python train.py --norm_place="pre" --positions="rope" --rope_fraction=1.0 --tie_word_embeddings=true --decay_fraction=0.792
MLP neurons of a small language model. Each row is named by its layer, matrix (gate and up: input weights) and neuron, and shows model dimensions 240-431. Each number is 128 + 24 x the weight over its row's rms, rounded and kept within 0 to 255. Numbers have three digits each. A neuron's up and down rows have the sign that makes its largest values positive.
After each neuron's rows, "fires in" lists the words (lower case) most often at its 100 highest values on Wikipedia text that the model never trained on.

L10.gate1243:163106119139142131140145109158146118124142134081137150110131130134128119098123159135149119137061131122109168119116123112131108172165137152123080145162122123140114129104115154105119108124112125122136159118119143126109078101085097133069102143115148068081144119136116132122159114114121142134128113115114128124127079132109127127112126143115116096134119153130124085097115136118095156094110142120116116141179121107127133131154130130119162079113113114125160132097128144137089177119150131107122147124095127150149145085117114134096138106152134088110122114096147129106133143136126112142
L10.up1243:132151161122153136141149109124096146123152081120125129150075148124110121096173146114109138137128129162136158195143075116128144135151137122134134122135069121098148133094118118103141135163149140131162137094165129114147135095131117102156106141123100117120173125085111157128148093118141114137138097112100117124159125156128089187119094105105097123095142099115137105143105104120128148170143155149112147156121161148121179126103106147124105113129148111135130132142148118143130123125147133142166088120100119133096116136109091120160126096091080109163123115140115130148136149077139113125
fires in: "in", "by", "between", "from"

L4.gate755:159157103145153155108135125106131102137105113101132127131122135093137120101137112126129095117111110080136121098093173181112129156113108164125145143131152123082132136112157093134135146181150131152084172169101143125153110119088130167135110160137104098122146133158098129147119140140139149125142167097088143145113138120146109091137117148162116118131088134114123095130176092159137124081155134122121126146157150138143173098143136156157131143117145150107127148115120116133145105127123130102166150153159120155101169140150203114105115159104067098161120169154109099138135160122114115153
L4.up755:089118124153109140135178137097160122098091175121070106109105093120110097168107118117135170139174102119140127143138145082104111108131115152119122155126088152132129106126152119140123132131103122133139168105141125144139091152105116155138146117159140127168152173102142135115142179108163117139082118176153132100122193156166100110119160148127119132131142173134121114141161090118108115116075162126132170138084138113114128128129131083081144089167133116092132127125111163179150115156147118106139117147051139118137129132131134140117130108154119124123162066152090115156111120135093138132
fires in: "he", "they", "we", "you", "held"

L4.gate1178:109142136168130119124106084126121107113143150171073119162156141125129150079154135142158139119156110116116132116101142147103154093100127121127098118105102096160130153109141116100150097154105130128113180100109106142157142106156175104123132129103129115095139116126116132126157144120157113159127088136080142068097097149122096129090158113168104088144104076135120141094185113116123103102148142100131130080116131127121168112130162134126115146177123131164160122127126141161146143159122127119129147109156101183134136127145133128145117153091108144118120134129113130118139136127145170122
L4.up1178:101159149149151105172104099115096069128116132154153110127151149103072142111165131140137143139140120126107079109096117174097142136124121131134110115113111078138114137094121109125146138183118117091120169129129117109133081117138150123130121161132114113096134129138078120098134133136143116161122120127090146068118118180140116062100163116147109100146124076092124133076170122122115112106137122085141133102102125113150135135133146155142119129158098155186145122099094122142146136148076127126116126084163135164132137125155152150116112144139131158122099122129111111103156143126140127161
fires in: "all", "many", "most", "both"

L2.gate1073:157176137135112126152144118124099083087136102112101085130132124101102122096149136091120133143099150124136126139114114093139129129091087151173113112110165129143111115165136141129128115136132140135088111101147137147128143114114141127133147111133148162085137089139118110115130137136144184105121157187123111148104119178154145122132093145108100096102171143180097221118128099157119123143140144107085120149144089117153073101097157078151082113112128137119139131084088128100170142110139130149154118121151120090138136162122156152151118094136112112143188123103136105126115154153137122144
L2.up1073:114149137158149135119132158182147178160107131077135117149153148093095136105102145118132093184141138140120087123174104122187135165078111163095144142145115115122126123158148140145103101099148157121152188124171115158085092143166165144094136182096106151149136131106130076119148122086148133128132181115184092120130124095152116102172145110116162142155137127186127118130170128144099166113120128061106158133063128123076135106130197087113110113137124128134114155142108143136138142163128175147119159135126137205120093113130146106131112115122139125118118153160122094159129150131140129115
fires in: "to", "without", "with", "must", "cannot", "t"

L8.gate891:110098112136138120108117112095138156098069155152154118115112134112118126136129101137112154117149116144166128090128119169095125178132162126117154107144119138187110079112154125102119115139115123123110133134137137122131125112130117134135134074140150139134157095133139175141161120161096104111148131107075096120119145153125132134153124089136071120104148141157103135091165123148118094103164191077123164085145124102113132114090153150147111094145138139151140165150125098149131106133169142090127124103169138115150136173110158104101101143124125109137152068154166091143146137117105156125
L8.up891:112108141103140117116125160131134105117105137199130082127086095139135112084104116128122135121122115121064157110121116198081185102136103161127124137123134103144110154128126154116125153123157115135149148149107177129149136086106146147129118147101111125140109111105154190129100180114138108081102127131181111082156150100140137138171128161138108108047124102122138123128120125138120121123099142144092149117102109119094137138132134157113140099128075115161129151144150172162143106170125124106132150122164124108106099114121135100122170152132119099165115129156176148110124177156106116119
fires in: "this", "0"

L2.gate163:076104184115148122102160096125114138082074123123110177159146190081081099154131149128105110110141108162136138101139098186141094127111133139149105118108138100121066136153101105159120127080129119143136134128145107126130118125087150101151197102156166153127142093115099146130146140171142167140089132100123078180141093139151150129132099089108117126094126127161149166127118102168176139113161117087145113115150139096122100119147126144103113132111105169133141131157115115127130142141137129092124137114138124146173158143155139130140110135114160110146126169124091072164160085139143119126
L2.up163:129117144106136148069174128182154141131122119124165123105174136149146107141115123109155142104128156174160132122116120134173088112114113117124132084136110184128124137142116080137111123133146139150088145139105148152147121182140102121111130098147154134156083139144119126130184107125107120123125076109125128150138120131129146095110148090115157135151142141099127128130153120118141110115123098116121119122100125133163185117082137153129123135149164115143161137104131178113120114119143136108092125125108128152130192130132112124118126113130148123160148104086145145116121151114099158091
fires in: "although", "when", "but", "though", "while"

L2.gate391:163116124119150120070138119114094109114104140121134121133094185124164148150141127106138134117132129101098120112163148101079090145144098121152124109145134093079145108132166100178113115103168139096100089127168133117115095157121110067104144136132096105138157133130118104137136153136146168136134114132126121106153148167113093089103130100161145098142129129096115106132078130143146150109082154135132124143143101111106100116138174148113129136146145131110123131074109120125128131112168134136120089134117142095156076109078116126113128148108135115068166114115103096126147124149120139122
L2.up391:093101138131147124076101110142144153105153098118109142097100132126145119105132084146130133138150142141111135112162142146150154150178091107153082135118096138112111153148119090152147101141156153152125099102153118114140096125121108110159109149128122124144160134108137135124125142134138154164153110141125102145125114155133146093115147128135149099164128112128087095139115149107134124106132132110120151102137106101138143127139150135097111114119118146119126096149108083125147122096140084156126171083083116115134138136107161136162155125124168090139141187139132113100132093142146135115
fires in: "court", "government", "military", "presidential", "police", "navy"

L8.gate350:150119125121139124117143112111120139136114143128131164097149066104118136133161097115146137117122124138092113094136134157137112095160170145162124117160135114129156098151127122101133116128126146164093142104142125116108117154132107063111140139067150109124152137145165160149109126114134131132137139135160146150139131152120142154087137128114125103104134111112102080127141135132133089097143086158122101184119122088090108105153107130128148112158091137116137115130117119040129131157120104122144114146124123130168118141097111127136126149123127150116135150106134152096119166123095079153
L8.up350:111115117137124115131107151129148135137128111136165150146116127091113074159151114106127164153133076147100171122151068150108140138090129143147119131148111182070113156131128192141151110143155082099109128105101124143145138104117122145159121166111154110094108130105130169108171121144157077124079154147150127170125149137131137150131142120103136125127143139146144119148127137138114126107133108119134137109141110119084144149135100093152104124113111157113137116128135148099066142140145135136156160103106138112131131101144123138125124116112154092152119101139128143111150150137139141117
fires in: "of", "born", "in", "high", "school"

L7.gate595:167131164176149158154147165160121105127139155159144155095165095111091117124110147108141098141121111122162144108155150146136136140176149177162101113117140142127136135086118130131150151171135116136157120142122130105169122125124101106149126135150110157122112108155126111146178134108128134093130132145074125139131129134142151103122108111104129118134123141120142148103163147134111106139159151120143144110129132074165108123121109130139185157170145129132119147076102146129129089138143116133139141128155159107118146116115134109113127139107132100177144119179125099149113124122157115126
L7.up595:119139136173128108089106164109189134156102126131137129121153145121098123146133156126120129132135128123162112106135096110110131114132111143139104089179133111112148074169124131129140109121119136168140141126143107138147143155130095121149088092131074177092138113127119168150150140150118085086137106122131159153147135101116127105126148119112097128102144127119135124135150162164159093139117134088117084093113162090171140132133130161137154149203116125133118145121114118128137181118172098124170120133142131129112158118130130121136087131125128129121097143078163095091134141158103165144
fires in: "him", "life", "work", "them", "me", "it"

L4.gate23:159164122201167174143139109141119178087171144119058085056148156114145096083106137119160132132102136104125124127152182081118153133139130161165139097158131133139103104145146137158159097158143148124102158156140143143121136143136191180150109104110120119126147138137151151138158129090136116117150138112160169165092160107147179140117140145151090148132151160164157140130149130109144108095135131111107121147064096156113106121060135116142064104130129130103136161158139118145122097155141114162136115131138103143121089169103108120126092115116138120196208136133121123137119130156150125142
L4.up23:127174125175166154153150136115126129114169113122072105130129148142135105105113126093151131138116120103141113130111187099120135155124113125150153096124139145115121141154102165144196116149165120110133147136145139104169136118110181175168120116111094102125155148159156154136167113084145145097164113116170158089116156137142091119118174153127088155140144136150169128132116151134124136085115135127107120117085077108100117144103154107159118122107120120120121168143127172173123147141121149164112141100116111132091080163122122155148123132133141129160175134112173105100102166132157126154
fires in: "has", "with"

L2.gate1165:141125183120103131167093098129125152136122101125144120129132112128131119104115172094119169130098111172118169121140105141155135151145130109120118144126144165195119134153116134095126121132147161154119125106130063122141171106135137159145158102120161142106130168126102097127115156119104122130151089136094119107079126134154113095129140143100137132115138133100125109180137116139065102159094142128157166166114154095103092135104096136145160064105138171158159160162102092102099122124140178121153132134152122130106154122111096138156116159133129119157141100102131103122123098140125111198
L2.up1165:139144175135104154125116121124150155122139105134133149134133121108126165114100135123123153142097124150072130153160092134139123145156162128157136145108114153177130152127111119112128155126155137144131121087156111137119163091174139142138145085112173149124120116147119125140107125148143138115134120088124103138082139131156138116138149139127113071125145137105133126135109148109081092174110110134136161132112126103111096106119090133112116101101114139151129113130171069152134107112102145129136111106109159130156134135163083112141117122153124126152127126104141149111135111120113110125
fires in: "in", "of", "at", "on", "to", "during"

L2.gate731:126133138113146078124141118131099128128139163125099099098089157138119142148147096112128143114183159115132085083121130089112107128128119107132125099136136153133109131125129156172120157131159119105148139080124137171148117086066125108137140093156157144091119077135134112128139117122157143117142154162103089158148115141140118142099100098130124109147123121111112135110137128178137102140113131151166113139142096133175137120184124158147116136133134163103132104108068107148140159141141131113119113119126124112117146127142115124125103101147136139129094175094123137115149131108121137071
L2.up731:114096121102134097138126105118144136114126107139142124172142157135155118112147122169166150145205126085125132131139129136127128124134114151109110125136144145124153153134122129158112132106103143137098147106115073154128106122113122127113146128155109126096125129120155143117134094125151099141135150148114131093133117103118092162125125143113106098124102145122130139129124122110125156128106143104103154126093129162099115114159131141163127166143129136128098125141164195080145145167145144163104144091162128174140122158048123140117148141183130167121102155179111106137129179167188133147
fires in: "it", "north", "no"

L10.gate1079:161158136094133118144126143121170157081121142123104117102166107123183095139141137123100080187126148169125119133170104143125086106137140113178091154119154109109111127132078141084138128127133153148143124120132138178125126121147169155128100146111179086122113108122126121096126110122127106118121140115152201114134109151106089094118135168153105109109146079149116146133181113103107070146143128148097106130111138188084110116127132127098163135083083086122143110132151104086074153154137109120105079160093128159129132094113108133136130133121124117125149122124134143106129130105127137123
L10.up1079:113163097104110159119107119126144112129173130100097129115143117139136177088098118116124147190122126136133113130175122201089162182156171118174090134117136171093130147114172133138141108145130155160111082107119145096137134131122145110120202135122168116096119129122134079140091110106138149088111138156129164124120104103142148116167179132144139139097148111124167102113157118127123103147144115107112115122118136142126136116080113118126142141082086077181130113144103118121093141170140178157082139169125165127122112093129113113130153115104136081119101134107133133117138126151130140160
fires in: "from", "of"

L2.gate661:130164111152141118122114113133122132128140094151153136134098092092110134154136112113124136133080170146144141127110133135131140136104155142132112157169178120130157138108101142205116114172138149162107146119072173129094150123086132147079143159174152132117121143134138143134140133174163143132148138098095117116101070139135099158171165126169173097091151131146093122149090088150151116141105120062159119152133123155161171108127128106101130129149153093115141136096099148148133093116153121095138125147152138143100149141156159147154142115117112121139117134105129118123162098163118114139
L2.up661:142166150150118106111130121118122126158094170146130108148119136146127121124055085146149095162129148103145125130163056167107152126191126123159090088108140124079160136134135170137091128117135146110168135149139130134163112170180114163154118131143108148101157147154150115126162115146140117108115135108117141118117160111101109094114146109140093199095099172155135055118096168129163116125161093147127122142131096142156131116110109151134127138143151192083131147135144097129148155153140129138127146126132141124148136126116170147128131121160087150159097110150114156133130147148151137136
fires in: "their", "they", "its"

L4.gate903:114159145109127136140134105092138173152131139132120119113139112143125115108122139148118137167140131144110094144153159147133131132167115149163139088125165158147080146120139179162145115143114151143086173132106100155129114184128125125147156153130119097121145115141128074109106163098161053097135116147082095074157131145135125102128135121128134142116144170164134111114110133140144109113124193140124151143083143131114097132100133123101117122092140121112089117121126110097141122160158088130155123105148113120146101115087164115114127106104116160085140148105132127084152159152100151168
L4.up903:073101133131135107103145132122146162177154168096098135087104114154141131164069153139153113113151097097106191105120142087130149143156124116154124123123121133137118150118141132161171142110121144117135112107109114122166120163127107107186165126163135155170140158102154130124167172106176131137101136145131076120119138101093156161127118109144123061138133107127163113159100157103170134137146131149117138047139118138112124136179072126067089122128125112144124100115120114120150131168155117141147159124141145117163090144108117093141123130070130127096138091119079164070126118073096153118
fires in: "000", "0", "1", "2", "4", "7"

L2.gate517:140095105118185129119127150118123142157145146156164102116107106130083124155146142113126149122114135145168093135104129112086085123140154163118135161117127133119136155104114129097126138131109153142130117149140158129084084110101147129111091128089129166133146151163120129117149116086161157113127112117161088139119170143123143144143120131106169150129062176164139104156139087151106114114129141160191109123132102115150189133103155128137125119065166130131139099120133129132117122101141150124144121120143137140132151125121177173130154110118144134166104090068150147136105105101100133128
L2.up517:085132112081187104104164109122145127182151171106117115136104126149132124111095138092131147180124128130114149165116143116116111149176144145145151172182109125106150116162154139098160114123134107118119100111161135142131131180168137102129101092108138134130084110095138134135113130117110129123148119119115123102107152118108160108114118104129156129150124101116123161140128134088161172156160160155163146087106156083106120119141149129094166125091175141163093135116129124120145076158133161129154162165143062143106070137164138112084102142083149127135173135133135123050112131074160144157
fires in: "2", "saxe"

L2.gate703:158136142116146152121169082131147120110097125078122105157138131090095144093166192126141148197144125126177104115100121123123097142141181136152122147152104167096100129121120131121184132095114161136104167150115102116125176093163134142115129086128106113104147111113172128131132108146100130110150165098182141125105147124127162150115126072160138124107155151128101119143148107101152122141129124103112205121147111152142121092119138141113151147172132137123098131109143077087128103146137126173136108098094147153102110094170166125139139146136091103148143160153134145103110144132132123097
L2.up703:163118157166177127099102103115151151131111132155153123135135163127162097131137153130123138158125139166147101114126109146154126158136119122110111087120120146130094142148125183133138120104127158106121169179155122118092146134135157149108150143124111111134160159113136092136171112171092146138122100137105108191162095124141143116119162135103138165099148133136154164155139119141108103143154113084136128148076129127105122132104124091117109150134136152119154124122147138137128062093141179101142125097151152189086149135131148169129143115105146120139126115156113106118131109124126093147
fires in: "at", "attended"

L7.gate476:131169130142136129097109079107125078142135155138139114128157134146147153082107124134108178132118150107098154067093122130115109134147116127121149141127138102113128134139112169118127118148126126125135161121150193149073106087088110187137153124106146131106116116134146144107099157129169105114077142134104169129092124131103121140145127131160116098141146153126129100135139121093156121091091098154154154111163138152111137121129168159133133142115138117174111088133122133113096136111119128099089140107156143125105114134130090160098139121115198154127103132121145119134124148141134137140
L7.up476:109114118106185126083126125155140104120117142153089097108161133142073097145133137133153156125129152133133138092118148171120127152140167086106089116145134118064116145154104116098121142095132178127120159174128171170131121124111101117140123128133104149108106101134119133117147175118145073127108113106116135131092166107162079128063116150122123130123128132169134107150186114151113073073117128114154140126163103159112156130123125158166125156128141113111123128133146167128091161159136113105129119126135136155074072099115131104107100108113116141117102165162139131156122143161133130129
fires in: "all", "each", "any", "every", "someone"

L10.gate16:102129135131139145115150117145167141103108107099138140092138114144144115090132181152091083135106143105124128127130096128150120101094104106114130150059110139143122137134161145179131136089156093103112136137117143137100131138090166142165148123112118140159133154143127164150148139097107154139152157145148113144129155108130151137151106138127073142123153118130142153140142102140145125102132139115079150125102113160082127116119098139067142082182092139106109170095099144157140113168115119143139161122153102111133106146133130104093120111142124122149112127129124072181103108121117135153
L10.up16:146107125090140108164136158121111101168119164146131113148114144185167160095135163131147144123155140115160169147140122139131087165160117119185059126163175126090112131131136163133160097123111088109134133142116110101136134067127099117166121136182077122140099109170100114162158134117073110136122091118160096148133155161111106105146113114149151140120110164103125121134086099132139098138103136168138146138113111137120121140080148084102141096135092090148121141106156164124120120130120106140087107119121132099172137073095104144158141114146175154155153170146116093177096130144133107114
fires in: "was", "is", "were", "by", "are"

L4.gate96:125131128113126129132106147118175155140168118175150144106150077149140125084148124154122146097135127118104156106122143125154126129138145134173109072135114121150138076143079114116117143115153123151148145147121090123155126132132116103139121076161114109090123123145112114111121156082099137151125132102113159136126139140088156075147151183151110111074127120149110153112114120100069103156133137090130138092120130139092114134119139104102075130128124134108166150175118134132124157132169108136153152138122094144128154111114151117137058157172125097092125104128156169158161154169113153154
L4.up96:147106114103159119145098140091187163139120106153114121107141111131136085149151177156111104119126139124155122112128147117124130169136133094200128125151139132176148116119134105079098133156150141144145131095127092119147138159126155095121114116161116102108145118125132087109155104095128142112119133122141129132103131162127156109146152131121111121113150143151103115139160137112053085146101142145124144060073145123144142131112127110134117101177140128136145140157087156084123144101148149113175099205135085119134063149138120130131125130114088079107161095113110125110145140126092149169
fires in: "of", "bhosle", "mid"

L2.gate890:122124112112120157170116155141141132074145135172149108139135136120084105143140175153176095128147125136146148092124107161127145118164139129167181143125149139162097105164184143138110127137100115170108141131093122166142126139139116140171127128133133139102131111185134140144141142123139125162147149112105124149100107130137118169113113126158093149087182105130178103105150118119145106083129176103096130119173150150112124131064124099109156120152116137106107126106186141131116118139162089135163093099181113175122139139056117095136108170128123141159130087117146111175146166161089170168
L2.up890:143104116123113138121106141137129115101159148170151125137139156089067120164111178147160101169104141149142147076135113126141138147150121134139156143098136125128120151172157149167109115133115133149116135149106108176098143149168092131139125156157158119087124109193097143137163127101154127142151129112110134144108085154144080170102120152176110145128164126150137135122138113127157120118107130117147127105162108169072110116087130128098175142173150143109077108092113129143137109127171111114164073079143109175087124137084147149129125170140131118167151089104120108162180177130097158186
fires in: "year", "million", "billion", "week"

L4.gate661:111089143108136084122142123134142112142120155161123118127121109145115162088147148108132162163114148144112148115130116122149135120106124121155122171086127105133125149154120139144142143143155140119142142151121102127103164134119146113130120121142149172112066125147128134118153132154099144172138118106182150136115148123073140143118146099145158137134115128102105138093122119150130094175105149143117126145170164161122143140131066152115152087127131079176124112117159135156086163129164161123125161152113132114100103132128148103101156160122120113122119108118119137164130092130156144114
L4.up661:151066109096167125096144142157092070119121082149152140149136135147106160120134145119126147136100136136120119109096108138203128145106141146126157108164121116171133091097111094122122141087093129161130147097171093184126112114143121121131108118139182116117101089176153114111111108125137138130135132125100141145151124147147122180097066102149139104121127102125144112088097084122116110141169134078092159114146152122093104145078151134135121114134118146108134134155131141127137107123136125102082134106134120164084128093127115138137090126098146123108064096124145105083123133145136110121
fires in: "of", "within", "joined", "president", "at"

L4.gate315:118124125144152166118143104119125104108111140133163101122119153134114144141159136135123127167138099112127106087189116130181073138152148088140148128115111124131106117129087107151144134113127122091110106163182159129113143169120106176145155131145149135113162139137116137133157120139100124127160103134150139137148158141123107132120125162157133168134178154101129084129131167152132091123165182153133155112159155123129139148147134135152105148132141184122106115131148158103135149147152149123151108077164138145129105120106124131126079139092154116151112115102134144121199107170109129126
L4.up315:121125116128126119160148135120136120124100119154116112119150147158144091168102116139134133125103148151107109103116094132138167146119096134085119112090173093132143144096123124113119130173130108127119126149143133123116182103188147105077133125160100122051154137142111114114131122113108100120151126116145154139152168118129096103124174110115112156124078191157130179133179138125124061155132161084084140128137156160116115134108124151143139156148120128127084094143119143133105158110143152123138106088137111152117150155099110102144110153110109137116133101181173121138110119107139143134
fires in: "year", "century", "album", "million", "1980s"

L8.gate1343:124099155169164153122093119144108123147112126160122104107120135158121141149101157127138127122132101120126136104084113122094099138115153140077091145119112117137083130102154152147124137172185133162105128121113115160177142104115117090132152153156104164087105138106136114114110095122178112150115112147102127138133108154163180164134201091093087097124154125129103115103146106109154131128106118121116104156140117146094134118155108137165110133129153136110182108166119154121149117148083115070119142129105116095114131115149109122152130106137133120079110100151141139127148090108126143167
L8.up1343:139128147150148127124082116128145126123126120174121131109181131132185072146129133166111158128143133107159099110152087151131088155141101085169090181146085110103117136118171095071156121145115114135124131142106134134092132124119117109177137185117147152119160142168124089117138158104101121120115129131128093153071149135159092152161167106087122118156134151117121116155126102120123096121136109128149134091134104129127111124122117158157110145113126131076110125146132161118143132138147120137105113099142156131156135114135167133146155083109158140101138111115161096156142125123129152137
fires in: "all", "both", "only", "each"

L8.gate1012:138137145148105170167151148109096140081104143107123101128133134079123116086129173135168107127108157110134138147130168152140118186142156195121095113093120145148101095092151137090130143145150101151097199111091155172136106141137148115133111114119127160130114107143124141127108130075156129085147107125151142099105094148126144139085141134137119104159161112132159125111136136115105125159112120166168185127126115134106086109072110139090128127156130125102086126099109131110129142143122134077132169112148089200117094147113167095167112132159131107113094154097127126114129131091128110110
L8.up1012:078145119120150096155156142169108070154137144096155111118126122143117143157190144170119138113146163131164107063173141129149146113114101148100126095132116160132129096118089164145136110152157099115155154094127118102135108100135095134148142144136119096110122112076141145133107152126115133160118105174109070065112120157134097149102131097088110104130120102118175145141159090149074174158097166114173135170167126084186128135103163139111139129134116115172121146161116153120117136155145136151148130070131079151126127132110149123184110173099152142154115157130135085185120183099122149108
fires in: "are", "number", "were", "least", "some", "few"

L2.gate966:127120118103134140123107158117129162085081164178147128162127155110148170149146143133143103134124130099127130123140127104126083135135149127151149131161130127142152112132119117127103140159103093146095189069125120101130139129095135162113146119087146099123081121134112113115131122140108145141135141135143128101138131139187133145136115067150132114103167129106141097153140125116108091176138168145098156102166129078110121119134144128092167107155129064169130108134140110153143137130159102140128086137139149113107172099147132119106122127165114089128134097084128110126109108126105113194
L2.up966:111117143104109091111145154165110131099122093119147115159098119173137129126115139147149141163119111141099159089089093099075133140125139105133100119165161114135129151131122125142105136145144115116157164141142132133142134084140161176153105157113188132095106113121134163103166130104114137150148135125180096108104109143136137131073132115153124156064122116130182116097158144159140114119110133099137140144111115149145135145120140129107130143096165121162126134130117119146121131139102167128126132111125153135096172146131114140127144107119162116151139131106167118121085125139095149143
fires in: "of", "in", "from"

L2.gate528:119128125144072131108127151059079183124092124137120147118096148097134126156139188139131122108129140155143136119138174140153113144190140151153144107112159122174142148110122150132117121103136159123150127130121153095135113147098114164105136161140131139116163160191055117166180150140084155104140155152119116157106129142135130114148154167149155133094119157152150140091116098144156129089124117112155108072168101134126135105124120115125106136128108139126154124081120132159115124130125127127139140111128147102090133164097165144140107141184111122169081102162096121158150140155103129138
L2.up528:134179101131105117124112151078150118138092134172132155101113102160121171105142091114134124117146181158112135097109129109141115153111168092143144121122107127136149155147129131140096118114106081134183149141149124107129148118114090162099117158165125153121132096173097166109109139158078105203128098109155148117113162122130151125124179132119101090164162116135158129120122098107162140129132118123109145118113104128158164122116145153131145110142172115118162117118148143160106129133116104097150125120083125160111117082072140133105161150109140182153151075112179101116121103107138116167
fires in: "it", "do", "air"

L7.gate34:108148174154155137116143091095127129091151164146147163107150065112110090154109149162155112107114125122153101104110148137111094128143180096167120109075150149137109108116118130139155131081137167137110144118107087179145117136161085079164071143112131132099115075167073125171119135112164104143104125116104105127140126156140150105134138150125109155123149121119087135103137161086127112123104116131129136113133129154106112113106122112137115149139149099104146137119156168144092118181119114110157150119103129143116118065137129110147143116143114157084113087124142128108147129100116137150
L7.up34:099131117162153131137096134141135127124131175142127104108147144129111128141144087133141100118078110092119120154113109194118122173106144094120151113071131129147133087155140112084133170084140142107095145136177127128082117152145151158149109116121073143147133162115105118130158140152100156158125128086161112151106125144114117147153153127116081115107162120152132108114099120145162144089123135124136149105131100137092138120135115127157132146160117121163112132129134155157074113152155108156118106131137141132147089091095141113133122158132089147096115137171144148127160152119093149136
fires in: "all"

L8.gate145:175126137100157117118072133146123147111097180103102119081119134116132147123106205134158120128091148141157122185130128131133089128110173170089128108123098117158135090114111188134115138117178128150156118142140111154121097153124140092112123101101149115114145149132117096115166156136104123128133162167153100122119178186142098123123132133128139155102155137139143082109071111119115115166132143150151141092146131109127148104103105125109131139107144090136136172156137144111108130153131165097119121142097094139099109106173143113143087144121158172155110140149077097085153158164148104123
L8.up145:119092154090143135113140144134123149096103106129109077120153117100153119152128147126145120133161120122138099131135111121152105083115119135126125131142095090119130143115117127146140135137111129135152149102161150149149138101116164152094139115170107083124146123102141156129127120121134122151153133107136125134166136128132162118094111101109091134108130117084113148149148146125118135158156101132106165138102132114130122141130090102123139081147121204099174142106110098175112102098141139108140110135107127124091143127148103114126083181098109131153144127102123130118114170067073135145
fires in: "by", "at", "of", "from"

L7.gate227:117131170134174134162125152146107127150145154120118141135108156137175141123107155090157158145113147166152154106146151141073088131151162154140136092121180103091096132169163093144182100106151141121119116095116109155135156098107110172151184159128173164106141125157139154104119133092166177150144149128106160123136110158120112139153137098167083118121137133107112118122114145118084134113090131147117099138143137117107151107096120132152109128118117145116106141108151103149127162153093148107109111140133153149129144139144144122114136143141114140105099131059131108094153124109069119124
L7.up227:100109120113159145113134143146126140081156122130116126104102138130185154132100133093121140137135140146153131097151147126127093103140127110181106129087170112163154120126162128154146122116138100122150117130072127161105113104102166116111161136134144164115097133129135121109100123122127107108066166129116152129145111120116123141143116141116153075102130129123136133133105147106098109155114160111077112102134211096123113103110145173139100144133127120145098133122135121138133161147147128123110102128156135151124137139107143123061125148137102093092078136089150085113100076177106077152
fires in: "north", "south", "latin", "rio"

L2.gate251:146130114161119152183126125125143167156156115155128138130164138133116134147133122170111142096149067165157127136135134103144090141118129142117137101073129145112132107125163125116175111111158101127121107126143130130153124154130134100124135170082129098121157129163142119117137157071146120094146161132115110149103119140114178120131163147109133093112147122169080149115110146098122119135155104093125110099123111161102106115107127102156140148127133104120148124128106140159111137130133106201112124155091119114147120126115135137131070114158100112095157135114077143166139151156160121127
L2.up251:158128130143121187118127161055137100137110161138128131118120087139127128113152160173125103110130122134145130130144134151135137075131120160158141129162130151144164120116125114137146100133093156126116143137172125108096086121073113142136114116111107114126131129137107092112148102120129117127115172094145137150089155100127120077135137158140113128104111096112182121113128103122127097066119116144120154086086094133106100137079125138139127151151118168135117116133094129093111120094134083112099147164148138154109060128084157129116146136153139121134128129181145126131099123105121142119
fires in: "high", "is", "of", "best", "all", "top"

L2.gate1044:120113126135148123118118136148119124129116144153138095107125125073085158107146166113134109158081137160184106155112133105158095119141155110161135142130143149130126084138140109123122123091163121127118161116109099114145129157110147139133133119137140132119132150111148163126165112171141159090141105130123131164146088119121116115132140119130146159087099099151103199130143132155149148156149113167108099115125126123119134119084116115103157146156154174079149134112096136142112145135176136133142104114130140135100113162145140127137068125059116129165130170151118122124145102174103117161
L2.up1044:089101118182155118086125105105137189135131128108163137078111148135106140121103150102118066139143089094138104144128163112117119133133105125118128081110116130177081135151167079120133085139102201129125109149143118175118120138148114085099127114125119142154113117124119148106107193129133150152134142087089126163181129129158165147159134161152182121139143121094161101130087105155156096131151131122134127153161172114134123120137104115157060076121133131152163091128193190127150114115153139111170105135116136111157154140136119101112122124115131201119127134121104130114153105138095122073
fires in: "but", "however"